config.yaml
vocab_size: 8587
init_std_qkv: 0.0318
init_std_o: 0.0
init_std_down: 0.0
beta1: 0.93
schedule: "wsd"
final_lr_fraction: 0.0
MLP neurons of a small language model. Each row is named by its layer, matrix (up: input weights) and neuron, and shows model dimensions 160-415. Each number is 128 + 24 x the weight over its row's rms, rounded and kept within 0 to 255. Numbers have three digits each.
Before each neuron's rows, "fires in" lists the words (lower case) most often at its 100 highest values on Wikipedia text that the model never trained on.

fires in: "not", "nxt", "system", "the"
L3.up50:093137122114130112142130138101151171089113072192130102129130102141119159111133153153162141176146182153161094122155090132101131120127136109138117093127139141069127113117122128129125132112131134113147146132131128133118118123137145134138132130121130098118113131134164109128130198104165166068143111143152139164131156156135075140108136096091143163105128127147101110149108138153104137106107190137154121118111113129155118129073128110120134152104094168143073142141144139124149097122110122177128144171116151094097114113098093160062138121113134131124127101098140156131150156101090121142140089167098121150130160115143169104097151121078127164150125133115127152122122149130171142149110088113141088116101082138174142106152139140161144102155150133110130121097139153113131142116132109

fires in: "original", "wrote", "written", "produced", "recorded", "cd"
L3.up1467:114152163120099163096125145150147091126131087147144138106075147103132124127127145114093118108083155085063127134146147160143147135114163155089156150149135084086130103120134097139116106154132133173181051113194091164124122126125166144113123115140106108110144163115103127123114120090141117138104157117143127101143148126106105108096092125124134143173114126092167113127173134133150129139123150142166138141160135109109164104117090150121160118154105125127141102121113148168149079144161150133127134131120110073123112145156086151158138106109140129081127131160111119149103143126106186094125127106151131123107141168132076125118145139095084116123122118104135104099143168112150121115132175090107180156142134122152106152116124107142067103177127080135174140109126122123133115117145119

fires in: "out", "up"
L3.up511:131122142133140119126118133129124127072109095143100137172112150147132205096124149165091134093082118118168119132132120097136160108177148123153134099164120137101090119141108109111105130126120151110145082127132153159143146153082165133155139140119108121120136130135109136120128127133138147138114100133129131152143139155147125137145083137149125135109091143148081144135067115096106159131110104119131122134103092120145114148101166132134150120087143144124127102133091140138119102116107114161141132112146151101127108120166105102129155129092125119124105135090141149147159152137147126184112179101147185197116142150184085113076153124105140130107116130170122157158100151119114098124091130137111160137116158120141138115122137132120147141164140195142107140121157127161126120102122090

fires in: "of", "de", "palacios", "herzliya"
L5.up338:118123129101089111165148154091135123083115083131119091134076164107135115131146116117137117145126139136124118122087146112166136123134117078131142116107163143125083115114141112162133083116142089116120144078188167144131121122117153142121142090094149132143147151135142141102149081147125124102105114100136138139074136144145111085125141131156136170115108107172137148107073161141100182121147145103118139117131112130127122157134096152137101136164164127127139121137156144146154164131118123126154134151115148130147126089106094077132141166118168095126145131122126157072124166116131126109088121136136118123142119135118142131108131135092116131172166125088097130146135139112106138119132148144114124073102150113135137144060129095102115119185163167173135124107189154117121123135156113

fires in: "following", "end", "retired", "process", "result"
L3.up1088:128194130114132143142121126108146085092134153114126151148085143102119122119129165132141141112156125149146123166096139106109131111120117141097104133097139113154083117111139124114118123127114141125158148059157109110123081154120069166139110124111124131061156072151128160162137124122133172114125151168143091112134102118102104087104125126098154123094124126108139114134169128124140114168138109089103131113091131108117100183149111157101082132100166124128096120103114132095141132150084133145126155117132116203123121133136105105163115112167140155128134128112148085141129117095130126150118156141120108155130135124115154139112119149113146138106176126107117149134140106144133143181157108134162143129131136130109160153102097136113144110130112096179135127116181136107100144110139117

fires in: "the", "their", "office", "upon", "southwest"
L5.up1259:151144141114132143166099134099147139135121060142156075191103115129093111146127160178129127105105124126134078079131131114138131099102114111138117142098104080104145191155129130133058140131144165120122146070114138112126151107113126132139119120144173118130177135160151119147112113164122130127194115134077145191137111118097134134088092142103135132133128137133100130118100166134105156130102138179137159092118089097132093119142123130196152098109109104192099108171136128122129125133101150142103096120129099124126093122130166131099141083097118127150124113141166106150091106121147114162119137146144107129159135117108103148132132126154115099159146110096122153108133161166145145124129133123116178070102123108120154139154106146113142121134122072149130129118140123127148114126139129

fires in: "film", "american", "world", "united", "canadian"
L3.up962:100068104122136158106127113128123121073159096118096172098105121115118124151111121111140151162125147154121128106130131124128136120145113123118149096106147122144140116167146103145132120112132159127121089181192129142095123146143130114132167119135130127162171178125131123129108121102165117129127150138065183081135114110131157116062142160169176114166101156195117143167103120121109099117133120148174130145111134187140118147102129107119121159162129128104156090121130141145125132125118114112162116156116174076140102137133090105128123118151136112077113126117128173128106128085138154104131092103136147151121178085136127094140097131109115157110093101122167118150086129106095095114152140139124104115093099175155097197155126102122100130109111159103198126079138129141082140121061127

fires in: "from", "based", "pentax"
L5.up450:166093095152108155120150100134155121120099139156072172103073100165141118079139159120108144170135137138138111101117106070177121130133156157142134133126180151144147145092086118160124148111118159151145127123128127132161113122129149120147101102127125119141157114123142120134137158147160147154142133130144174119122149101159144141149144110149181090141143069113142140144126121095106069163118134108131121148133163132117109169113126109126187149112135165155166159113166128156140120136177071129105093112115124129149171123111116150126149104139136131126128119130119122086136137137056109136122115143123108125152139118154121104106120088063106089121130106122164143131138161118154116152193120112095112152112141131118144158131135158111119093121100157174114089089106151124128139140118121

fires in: "city", "international", "county", "university", "japan", "texas"
L5.up431:120104113158122112131165113165120137165125149094135128145138102100134143152143166090090087179115172146103087108107160130124163154159144120127124127161146091088133164123110139111172123145119167134130123146126137165121131147098112120103155135145119145170113153115101151130128091128125128135155143148116110082084102158132174169103114174140196129123152152094071155178089130143167120151124100142117140120162114126132093154134102135124151093137117153157090149127107121125121116108122138079153112130103138123119120173116123150153069130147108157170160098155090106117087126123151109119126150152137126098113143102122096130132084119116112136143097127157137138145103104147115146143083119153166138151112171181152104119135122126147119084138146143124082132152133088109136157120149110

fires in: "has", "had", "wrote", "released", "single", "recorded"
L5.up783:116137137098150184118109131128122102137152140134127130157115096165093096127137137121074100093079122099135160145095139151149122121123146144118136104131189110113118109159118146089124153129124129119164140074178105162104123131091142164113095095114126086120099112117169130133178109142166100132077126144134148148125141127128083171133096156128107089154129107119120127131149140162159087167139166120121147161100121147154118114150149115149113125147117159163178130148139134119115149124117117106158149125089127177127112166159140117140135132189116105125160106174124161140106136123172128121130127109150131144135111076111179105155133103105135088147146133133127174076111118111112112092107091128083121133124148157103140128138066111122101118139165159147134158129108173127113099140154125

fires in: "two", "three", "eight", "seven", "dead", "five"
L3.up1393:095107131145100122122132125128084155167145147151118145142122079111136114111110115156156144156135156118124118126135142156090145108107116144110136125160130111100157073130157112140115146146100103155127147139147089152130131142134173162115136074112128123134110149111104153109098203130158117126094124151116158131104107098126100172127135141108120176128113109118129120158141124093131116139131116118124148127140110162126136157124171138130084161147121115125096133071130084108112115145171123139122083115092153120135139106106119115123133121087125132125100119131144147129083111158147131119166083145121089139127094175122166148104124152111133091159127093160150151151148116103157084135115112142141096126154134141150147158132145102105114076158116110173136158089116151111112128174110165

fires in: "from", "to", "all", "the", "entire", "by"
L10.up354:177130169123143144120116131116156139146145140132098146160111134140124161123137105096134156132105157062081151159120099110138155116120117159079164115070116106100120197124096097094112119116153120140103147132129132170141161106127112126127154134116127138126145136121113113148102108103110138131118113158101125082128132146127094100151095167062113122135121123120171142132133107126139123147151131148129080112140131147153156139100145113123147138125115110102116114108133081171112123120135152140124104166125138132148144111139150154138135107123102118142119121103103108098068093097141137132141133150124107139084076124133160166159146114154134092181144148105104164102109131209149115104142148139090135162133144077136105084104144141143115157144129162096139144126133161096096095113168079

fires in: "to", "suzuki", "macedonians", "tools"
L8.up306:084121108126121165124093126171085108154146140157110147128115144124074159146147143101091161152111150107140134125101137115134149129109109133172111109134120135156141161092107105130186138133141109126129167172132152144143116119147129161096127122111116114143096129163129092107112106144141135143105139155129092077079172155127161099126123144104134125144120137114159116127113129086148133132101159113144113136141156145123165109123152146118129147166135180135137150110131127136098115056090121106121169096122139116115130112120130129128142155119094143158093133128180123133128111120122111124096130126095145149133111161092126120136118111161148117126162100139149195133148092128129144110096124129095150130115154121135098121119101121184170130144123078112145160100183107165109124154148118

fires in: "film", "was", "is", "movie", "can", "air"
L3.up931:083108146108142105118121161109159130150151131126106144115097161119173123116135148120101153110141090138101079142123137119130113128156076108124101162207155106087101120143103110135129142126132126165130135147133132159101105145122142140146055132132148084129127122130110094164128129152164123092122183123142154068152140124161115133192090145116125121100141151114134119165121102125162101114140140126117120114094105124138161159121148144123123117138131160156117118141126141163097139118107068141147094134140117134094131138143139132103140104139086133109090128125111112138168136120113131082127125193130163126133141137149116074154133120147152125144123157114085121151162136107099162084151120129091106116116133109105130122153117113145126142119130116117119148145121146086143168135113126

fires in: "main", "then", "chief", "father", "leading", "secretary"
L5.up1025:144138121118109126127155136127127162185123180115134098133163076122116131120110129120109079122106174111146102146064106117140114135077082165154111115144142119125156105139112111118118111132169114107099116141111093175162114141141088133149137118155149141096114114155128177114083104086097165112128134099117138120152129126153170187124118161124159189137124144141086155143124092146111176114119130170123106109144112146139146152116143133134162134114165134116148137133111153180136105135065105147110109125143131124115116092168097086129122121130154107152127128143086139123170122130125111123090140103119102126140146088136140146132107112107113104093125141120077164107077128116130153107082133110147107201129137144084123134164140091129093119144107120149123124139119128095130128087132115

fires in: "that", "used", "there"
L5.up685:126148150110124143102130117146137124123124127141115127092168125116113159143120102089134186150088122127087127103108131138134115132169093147100084134154143145116149124140165132125119114131109147104148116166140108133162131131129110118156109154122094083076123097132108130130139173141142173103129147136118092155128144144116138147126160111132135180094135123100108088115116121132158138124117118087139119158135087121124087149132112088133158125084142128113139113152151076094129135108148109093083129159133140137139110095119133151157121114125118116074116132130125119141150142129112134143120163154154133130125142122133133119152100107067122113167149151137124149108114153139178101149120065140127164103115100148097127131114112111144165104112083096098125086145114080127113104129122142

fires in: "for", "two", "one", "three"
L3.up835:110120128171122174141131121162105113102119094130152167081094122111113148125120176157120153126103185135125101123099114101128124117139159098108120094127108161120144097129113111146115144117113166137128127147081135123106129141124093148148145123118108149102098162153140113144131175126131114141173118181149172111109142110126144151106151128134145138167140118177133143133070133110098116135171118124117117170132179100137133095130125181145084137075151090119114172133125087140120089141115124138128118115114128134155140170169086113080140110139151115132087108133097092132092123162195136117111147084155141141141164113124140121102083139128202120079103126122151155135157156120160095118164119119126125121121128137152135161121157200167107095114146113165124133144145108160115132132155174

fires in: "called", "moved", "moving", "returning", "abraham", "took"
L3.up1168:155111126131134110125143105115148108148149113114116140124126124084120178182084139076077138123111118106152149145162109118132083150111168143096097134061109141112184114106101140110142147115162108136082117080118063108123107130108117145114126119174147131146110159116129122113143114156136101142118112136179142119119135155128134101135151131129147103174179145147120122107154157155116095135126164127089127112139128178130141115152156131143105134123100113088133214183138081116129131113140091118133137146149076138125160135141141121160113143107094144103124116134168129109118117140125148094114135122104102114131129196110150124136204145076121148171145125131140179179126148155137139110141156132129125110145122143145143128153132126150106132167120140118156148128134150154123110126120132

fires in: "first", "began", "largest", "joined", "6th", "4th"
L5.up1385:124133101132150102095100113109136122143116151151160124099106151102129118128173123113129131161172104101124088142140161104147126148135096143095103140147097123139128143106127085105142135098151101147147150088115127171148113110131115151118165082157093152123149091137152146131138147145154119133116136116133178091163158126092106079145134119138131147153117153091152147127081104115136116171151127201152156124142172098130153181108149128157146123107152139141139146140137118133088124129169077126144198111114143090149124148168112120113133109124099140156122155089116154172121115129091147134118101083111087124139127088160128135129130160101121130141102107134151174125110162124129154135147155161175132119136160163147104101139122094116141152125113170168121130144151084131190124083106103

fires in: "the", "what", "present", "no", "had"
L5.up547:121162130101140113136102159146178086138111128127122118119142146097120140138169101141069126142085124171129123141162171127122151124139120136096133142139142137112137148125122106140158146145134084099158126115139161137131133117108128150171106165136131121151106155100180145138136133126164146117144145131116125101127135094114111138146157090139158181129135110128120111124128148112118164127143129145115135111135118133145120109158114120126164115126165156117191121120113141151069140136126142125122150142122102150119121093148165070170129123139143134123138146149145131128084140124121170166106090126131137094128134105116147162115180112097153142098101152082129117126158132125075110112101092131125115149187141124108097084112094142090119140149127123134131155144124156094119069102109163

fires in: "0", "career", "him", "palace"
L5.up448:111103156124142162083132089134144121140120122085160154083125127151110101166140132105165169085175185164126120120191122130112142136068156115132132127081153101138083138130093137125099087108125093090124175148117165149082124136079105081120099176122158137175154179122131125172128123094105091144132163146126129108111145128133111098120147100155093131122094181117101120153137103144119134120088144122102099119143114172119166161139161098093118131099130145125131127122144148148173123134100131082075107131105149125112115100122135134091134095136135142097152113105132171110097108151143126135095128099133095163146131162101123137148083124146154172125154132098150150136144127124138092110127109147098102102146085164085071127145132082112136109071123097109126123132134143166112132096126128

fires in: "style", "it", "hindu", "part", "rule", "life"
L5.up1419:143139120083088147174144129113102116111127112110158177093153146132109129129160127143125109162116099071142102123066157136204111163136123135138164112126110119101136161123125114164154134139136121119128095112139100117139098178086172112132153129106128122131138077104117122123145167108124181136112140134174115124125143129127147096124122122109106144136104145144104097140127110104189109090139125123141102157108067098137109129121154122112096136139131178118096141153088100120123137126099140107144146142172169138157114152152166118115130107126057160116141115121139107146126128114054131098113133099172094122156100106110107163106091124147156125103106117134168130119139140129159151105102080162098118114130138109113146153132144152111146104111126139115149128130110138132103124149133132

fires in: "that", "pick", "which"
L5.up1018:127169121141150116083159151078108136131087143113125112120154104125132089087104124089081130141109074102132128086143125145120123174137090097158154133154142127162097123132132140105140101152081125147078157147122104106133135083121089157148154098124135148138137155153175117154148136194141129105154163183152159090139131104141124155114120133098127173143107132128127148168150169152151166127120078149152123116086142102108164145089163127115119117136113134130099115160130127149094124117103118104150141079163128109115188124139074123136136134130114108135116125134154131115147158118109131117134143165113098154141135176130131114182087123094130123138160153126172125118169128108128111137145088128080161144167120127125136131111101109136146146085152182114122109129184099096165129165129130

fires in: "found", "when", "decided", "turned", "abandoned", "stopped"
L3.up1316:116132090105113123162160114149142102156129132141157138171132135143116154104125106130171152151155142144140140184114112143149132156156119154089081092130088084134116128136094155163138086108140110098125171113100147099121109131140127126158122109144128124097119135101071089156116125122150129130102119147142115119123137105130155150096140144129087175151119151115131118132118148144118135140135134092115125112123136119152076163137149127120164067170132168112153115163133134138125127108138141066123128119135130098132110124126097124146122121146107136119129132146156113130149153116143100159123132134091154191118118144133099141083119124150059148122136133157140130115120107149110155124107169097165137167138136123102124123129153162148132191141104083149149128109096120147078125142122154

fires in: "2007", "2006", "2005", "2009", "2003"
L3.up1163:176144145160109138123109102111134097134151162108127155143112119145124155134133105096082160113137133152145133098122121136116131135124068067118131187151127163099094106132112152112121129142130143148159167138142071112095146138098088130108127098125128140183185171103128168128112139115167105150147132129082145145053121151142091152107140101140103142167117100121114125128097145134109129136118140129115128137126107177147092172142151154115156140139154136113133122137109080143138097123120098126144156128125145110148153121156158109145066134128113145083112145116133108130110146100129110155134153120135125144133105138123100085125111129157146151120109124131136156150147161132098104140132105156089119137158133144154090148093118073122129140151131164158137151117167131117098137086158141

fires in: "two", "couple", "three"
L3.up98:096113132143115140143132127126088094112125077158098127161134180134128187149122107126121119135141132174113104128116135136150122099162111123135159070119148142092072146130143156131103139075133105132127073145135088125101197147155118143156178126124150114134090149135124149111127162133103133080077153126128137157119111143144126116116134112107160112142139165083156120114127178110141177134134168122105153112090122185090134116141169152113140132121107150093131117151083136136103098154162122114150100139155080132126128091141142079123124137083221122122138094127132122132168147081174100139109121148104114118112128167106130116124155159118093104163144106116101143123119142117077145119121125108058151132111119122114145127119133098120147129113134102137121143114091158057086127173128124

fires in: "career", "been", "become", "him", "became", "as"
L5.up1345:121109091158093133176121152093150164128144069099124138140131139138111178096090157139132113157193127112154127134125132163108134144129157135104130110123138086126179117142103127123132088104162132105132145106130147149089126120153146118095106155143147184147130126120102137144120147152125133143072140115173123130098117147187139117150153118113082132154144137088190099109140115129154104154151082177105114139149134159145127123174153110129107137151121145170128127140091171140139132137140109154158158123154126165097128086191154095172130099144106091136134086136143120119102130144127173145129133176151102109149108108126147109085110115128160148080182116153171128145131116090159125153137109143113055111132123124149137094156115156125136126103113088157180114102125143120102118111125108

fires in: "up", "off", "down", "no"
L5.up784:112120168078124147125131136089114108112137124135123144125140118154105105120156096136123137154151157127107128136110141119178137140116139121153174092130060129076099112178110121109119080120150128100191152104117139116119128113101171107137161112170094093121118144124108098145095124140179141106104134093106066166134104096120167151165152145137098134131130123127119101145103133123154115142104146159106180090120171097122126139121144147130105127076114138094170157104118132154148103141156119138100112129140175132161141121154132124137166155108078151116109110133099118130079159119100132134113072108148179144111124137136141126103146144096145115168157110095116144137157175116157125116173143147135133127127091134123137147135140077137152131101159117125140153163105168188098145103128112

fires in: "from", "new", "on"
L8.up675:129114121109140120131106125147125127105128141161094140109109110159110115101194119115110129139139178140083117122135096122143126110163123150119145151130135079156095150083145085109158130109177121135098136115103137171107162121098071112140160145109170161145151136125122120122139147122133067149141102124117127136115108136138174141133082060172107100125136148196152149102102154136119167119115137130160129103159131120121108127137120123076166178143115105115115131103109098198118123081104119146135129143125097117155124156161135116130130149108141119127122136137116112107130143125099134140109125107150110106112139147104108139120099101136113105154077109102126143102085164119140115139119143131145160165152120114130181132146141153112137124095164127120120144099114085140155120142154100

fires in: "known", "north", "northern", "unknown", "east", "king"
L5.up1013:138114132140113157119078177142124129119139080136105128115130133133089142089074106118111129128137164102182123132101091124093121157124151148070107099093131147152150085120143154105138180139154114111115137121155095194149130155104115189108125119134113083135140150131141147156110093093127135103105162103107157169119094197093087133132136125109119119120115160116126135103145156177149115151110140129097114124128102175098126104099115106115111073108131144113092169156141118127143111136125133095146140086086127122138123149163125125146179131104129139141088128144065100130124097125115150117146120099164147128164126147165137129125146079142148139155134098099103106125126124133150115155083162196127155124121111152167118153124135091139120072131135170189132096108163164138103127132135123

fires in: "all", "following", "minister", "seisyllwg"
L3.up492:157135158119120140138117139137102127085141111160175130154126118178140065131108064137116105126156109111123112136094109193170140163093076162155152127149109123148128090120127113124123165148137136143102134141117140116127165113136123088127150134180153173113156105117138131120117152098162163146107179141120130114125134164101114180123083117133135151089113115144130157085131154153117138168136178126123145102085106150126131123110114136143106154142147130128132118175075143126119088108122113128094117130121138164147119136180115124114172089138105131112132149135130160114104129121095120102124145112108102143127110126134134148131129099146122065181145179140142159120116130131139161160162153146128123137093127089099115174097120112116118184137107066167131157179138113169153127121164123

fires in: "such", "any", "that", "competition"
L5.up1071:097168111138148130129176133126157137152113146181133153118144157104158132115140134096082131134090120124135105123141096117191126106094128138155123142158140139154073138092157113115154114150125139152120133141156122073147109112190128145145135146141129142126145110139128160113088114162143114161118098150151137151132146147124117124149153081143148113109113108091124152109135159111117176163130097153140108137105154095133131099133131130112147099108142101138121119129144157163146130073130131109128089160143140120123123131136126142136143104088122102120132102116121147100097100128080186130153162133089144130120143091142141181230121148107147143106192120092133127126081086116144106165148088107077140120142129169147186133095168120103113106116104137127129130102147156177051150115131133

fires in: "all", "some", "any", "other", "another", "several"
L5.up73:107171071114093116183143137170139154109103122139138123109163102155115135137112150129088130145099148122180130113136134140139141120093161150144144149044160103151124110152141137122138151107166110142120146110141081122120134115130132120165146169109155155079058109141137149110135150141150166068082164154139160160133136126118148091135111150138096144104097094103149145126097156128150116137172094126122105099074133111167068166149132142109107097111156112137126142157100139157121148149143101120138103129131108140089142131152139152113096100131107151090138148183117134100105134124089154128155132128110147164166131109110152106140124155122140134124170140126136157111103130131090113134141128161138101108104151106152110158155129121167156122129097112144140114146086125139122116143136146

fires in: "the", "they", "it", "their"
L10.up252:116148074119139137101084112183084130114171131184160086104095113092131080178101115141133135146123137107108125100120124159129117094122084160118139150137144124159132147130106109121162093099120125118133131099134136141167118093140122158158167120105107137115162125158144127104133122095174075136139144154112148083164171139110100158134085134129087157136108103074111107091098123128139167143133123143148122142114129099081124113129133128140119112117134137107140123152146098129104115149064108145141126130104111087122122124085161156099110130117119134143095134123107099099087107144110119158154134080163131127089107121088118134179133086128175075115099124119140147123161110133099096113115119132151134161112127143133127096116156174148113104108160103153120174123155174106100154106132117

fires in: "that", "2", "reset", "placed"
L3.up1489:069156140103152110118128071141106145126113135160099159114156126150131127139101152145134161154043092162134094116147150136135118107133149136142085155110155115131117145163085110174114161101116136133165146151145076141134129125051107127139115132116095129112089080112137119145085168145186132155136152162108160126127081141096123124131097115159170093135082146083151140137116103165114096122146142154098132123108188128118129116117149119176112139138127134095122129117150132130140084119093100130103126121118132171118162150151095095126145123081075153120093136108132120132096154086127136165139132124120166116093106154112147090122122118121138141110144124114147164119138112118139098091118098119121157117131141169141162122130156120181113126134117098102140118142105098130117142108140124

fires in: "this", "these", "known", "some", "unknown"
L5.up90:126150120121097117121108171159152106136058108126161127120142125117120075148089139163125138116153137100093098113149122148126116087161087155075117107153100111113095087117191121140154138169107127066093114154120120110123120122111123139146128140149118141121067109134139150148120130145157114087148169108141114105138102114129122089098135100097108147126128131119132134093085172110137136171153127103148112143127122145105134106116138082158099132087141095123074115096149132096136145112141116113157131144141145151100117127145158135134121150077147159170160118142132119126126115126070137165121168082136154128127151112112138118133097167121140121148139132157119122124095120144122142151077146161145146110129137104101145176094145115133118066139169150149127103154125086170105157104134126

fires in: "was", "did", "were", "after"
L5.up817:142083113128126093144142131130149130143140150129099190142115156144101107105168092166149149143167123132105155103149152135150117122101113130126134116110098103148130127089080118159157129141105109119165156135088162126123097135109134145156126127141137117124148133109146128161119155125126150123133132116148158096129120158133135130171122124134158168122164165101106144130124130141139104114102127127179123108160136165075173142137104105127058107153113135144146168133123095126133130130100114127117173123112153138110148110082149142136127124130112124116121153130133157123104127149120108132077110132124118162092169109170109156114175129196090122146139133147160133165141132124146134145113133125143118069111127105165132109117133132154117110134159116109147148181144158109141114121159126

fires in: "however", "old", "afonso", "any", "so", "consonno"
L3.up1338:136106146148126144121139134139128131083130139163124108140122107182126111127158141118108126118150111100116130110150154138127140147144113140100106160100139131114130174176096108136134123142094122097102097101155129107092149109135105172128147114108153178107175101171092104104123133098158169096109083145133145135144179158101136154150111132075164112127108144135131153135066110132122143104149168121173155115130134148128081102178092124108148097155153139135154153135151145144099100154160119098149091152099199109095123071136109131124119101119081173124079119145135145108131126141132108127109099134128151112139103102092147120162146137163096145138163132146159128115138166111187161151084152097138138161161112078143179121137153112167154102151147139099126138155101132127117158111117118

fires in: "there", "has", "coach", "due"
L5.up640:158123165125144172138163140149173109141137097125113182135150086109107141116143139127100120102121171129111115131111162122131137138120109126183095166108142119103105081120160156138147129101076091149166151154096098142147127067121126116096135139117116145127149138143115139169141154170152140163098145131177158127132144149130131129141153128148153122091138106132198128138156112143095091170090150128147141125115125113181160140072125101161149142139149108190126157126133147101135142115108115116185092120102146110121142114142115115127082157123130108165131137112157165131110090118079147159064128118091089143146176133147108106152120123158108185137155117139107130120117128111145121097141115155134124146120104141119149127125119152115122118108121122131127130084143172108095141134098108

fires in: "life", "social", "career", "marriage", "date", "married"
L5.up796:075122126147158079127118127117109141133159108114113142176136080148146121176103103153105140153136100132127132148114146117154127111128164156119102154118105137123139150119106119135163091150095121147142139106159097105123102148139134122173135136160126101180136128156147119141168104115163143119145104153152127146106111128101127152114148073102166125151152113084133100140164129144109139137103120162185138115137130089106135172156121166127094119130135145161114130087078099125131079151135176143135135111137086077087139098158133126151130138131101118118092123140152125156166138152135132169170098074106065133140102112123135143130116137117129157134109115140115149108143147128120169117112145113127122140107128107110129135107162119089118116106107152166131125138103160138105107190092139

fires in: "which", "as", "when", "that", "who", "than"
L10.up1444:117092124108138130121148117138105101103141113128102152114187132118124131160113140177106108124100104153082109139116129110160138125115101183166144140109154154106153148114133111129143128127151130128110169090176147171154110102115116139108166107117106121143109147141097154150141116068105105144137154157122155166199170109184135167121135128151141150088055129122098109093130151211123115130125119124122172144138118118100145114128125113146165115117156159102108141181123142129101151087130105088111116104119113126126173108146124104115129103175115131165140117120142098097123130126078107120131147118129152129111117128080119114133133062118089131121121133151153140103108103139105106103122124130087103117152158095158088147155144119154128142127130136148138122136193131109097138109127160

fires in: "of", "pancrase", "cluj"
L8.up905:117118117143139095140145139123127125119140100129095087113138090151140110120143124122120101095068173102134171072127105146106140117141111131117129109120140125101108120116191167100186095159146162125168083119171123126145130115161149172125168121164096151179174103091156117128167101120132107154103149107152148114108125141094134122123109161131153151102150092134124102130099185099129128136099136103139120110129161148119085092139147127141113093163095160148186120093193144126115161093130131122117086177143117138131099075155152140131158132124130178095103134139132139128134161110119084148167100091123143142115128147115169113155100151101114148132116102137140121137092169121148090167132115160165134101133137111083160106125124114127133122120137130138101139157093147089158121125158156

fires in: "to", "following"
L3.up155:133141149130117129169173150142134086083107160146103158112133127129164109147140157145085144119124141108126106149172128109117140163119130124085093118145125143093132137091129149095095102114115116143137153120153122155154115133116139120139125164135151115139089099137142131140112097143124144127122171106160169081162115151163125148115137131080099110114127113080143087136131144067088149147152118109133129145124165170148111138100143150096128131176141128144127102148143153126128115100091108121164110146109163137124131122151107158094147139171152113139117113137130148142120107101096123159099096187104146133169136157126116101120112119143122094097117133124145119124109122093112111120119136088186158141074137139111112123125138165141135150140160099118127117111135130121094146125122135

fires in: "of"
L8.up1254:158087138124118117191093101154115112151143140095080129127139146087142087136144114136158140141130190100072125138151134135146099100126095113110125086160126070157119142149131138170159105117133121126107138145162099093114154151106122113140167094076161140150152102112151151158116143144110106136123109174133112168126125144176166103137141136115108142133145094156137107174090135122154115099128124131118139117140092139131155097130129073083138147135088150145132119127115124109152100172151138147154141129123094113107138076159135115091144121122131101149128143102142109139120091118140135152168135078164146126084163165163150125099172186130144159151141106124112149122120117178118152134156123097114113130147156123176092097117140122072083100162085149134110119105137184126120131142119109

fires in: "new", "other", "real", "winnipeg", "irish"
L8.up828:090107116109130129170127132159138149147083105166137135122154121144112127119124130099096163099130117110120122105155163155132097110132150121123133136125114136146152101143146183129155117136138147109136128158098149125144121107117120113133165118100146125132099107154103113100109161168139115092109147137142126066157149178137124100108175120105188125118103153113120167133144122111131177101126102140153153142114180160134076161088108145180077122148135158149130112155115119161190124123126127160142112118115105154117119099153136116133128172092102125108127105112126080103102098143131174110137147107112169132117088140109129134109123161115121148130122119093103125132119152155112137122127095120124127104159116147122115115122100110149127121130119140090133114140158131139139120101164136

fires in: "division", "british", "japanese", "400", "4"
L5.up1408:135139169099125138125130134107136129152107118147142133146108113142134137155073149165114128108109167105124126145110146117125135144148151146093157079159122113181109140128095147121158104144126138129114102099169089069139134102119113172156131170138169131105172158118130120121124189139071116125129146110098115110165105120097158094176148096114182131151122126174128129166108114109128127088106112119125143131127129169090113167119124091189122114141106117137142111147151154116135125127178117126151135162136119123081144094137141114189123144111066121152151152118143140116127105144129092138118151145145112149104134147150168128097138150130137150113135119152110124169116170118142116093101159184153148156104107170104133136202128105128157133108134110086106144125162140137130129129108139

fires in: "it", "just", "number", "level"
L5.up250:145108138124134118080107158131110094106131106161129105117141125101130101147119155106138132146149102118123125144099135089123158116155130142139152108136121162169105132111131122107179118110144111086116110132169132133148123153147146154134122149142145106152139088166152136153156158102119144109134168130120135127161129176152141165079123147128127119138153099100123133105120099173094142133153131136107136128080099109132135123160128126079097131111156128131092133138127097083093159115145138133113093164146129156133133120107141141141095121076133125122110137133137141115123115104092122125100151155119141157105114150112092114105145103142133138118104188109140144109177139128109127115113137123145145169109096132150084099156115144094114148158142173102145156155137100141113139146149096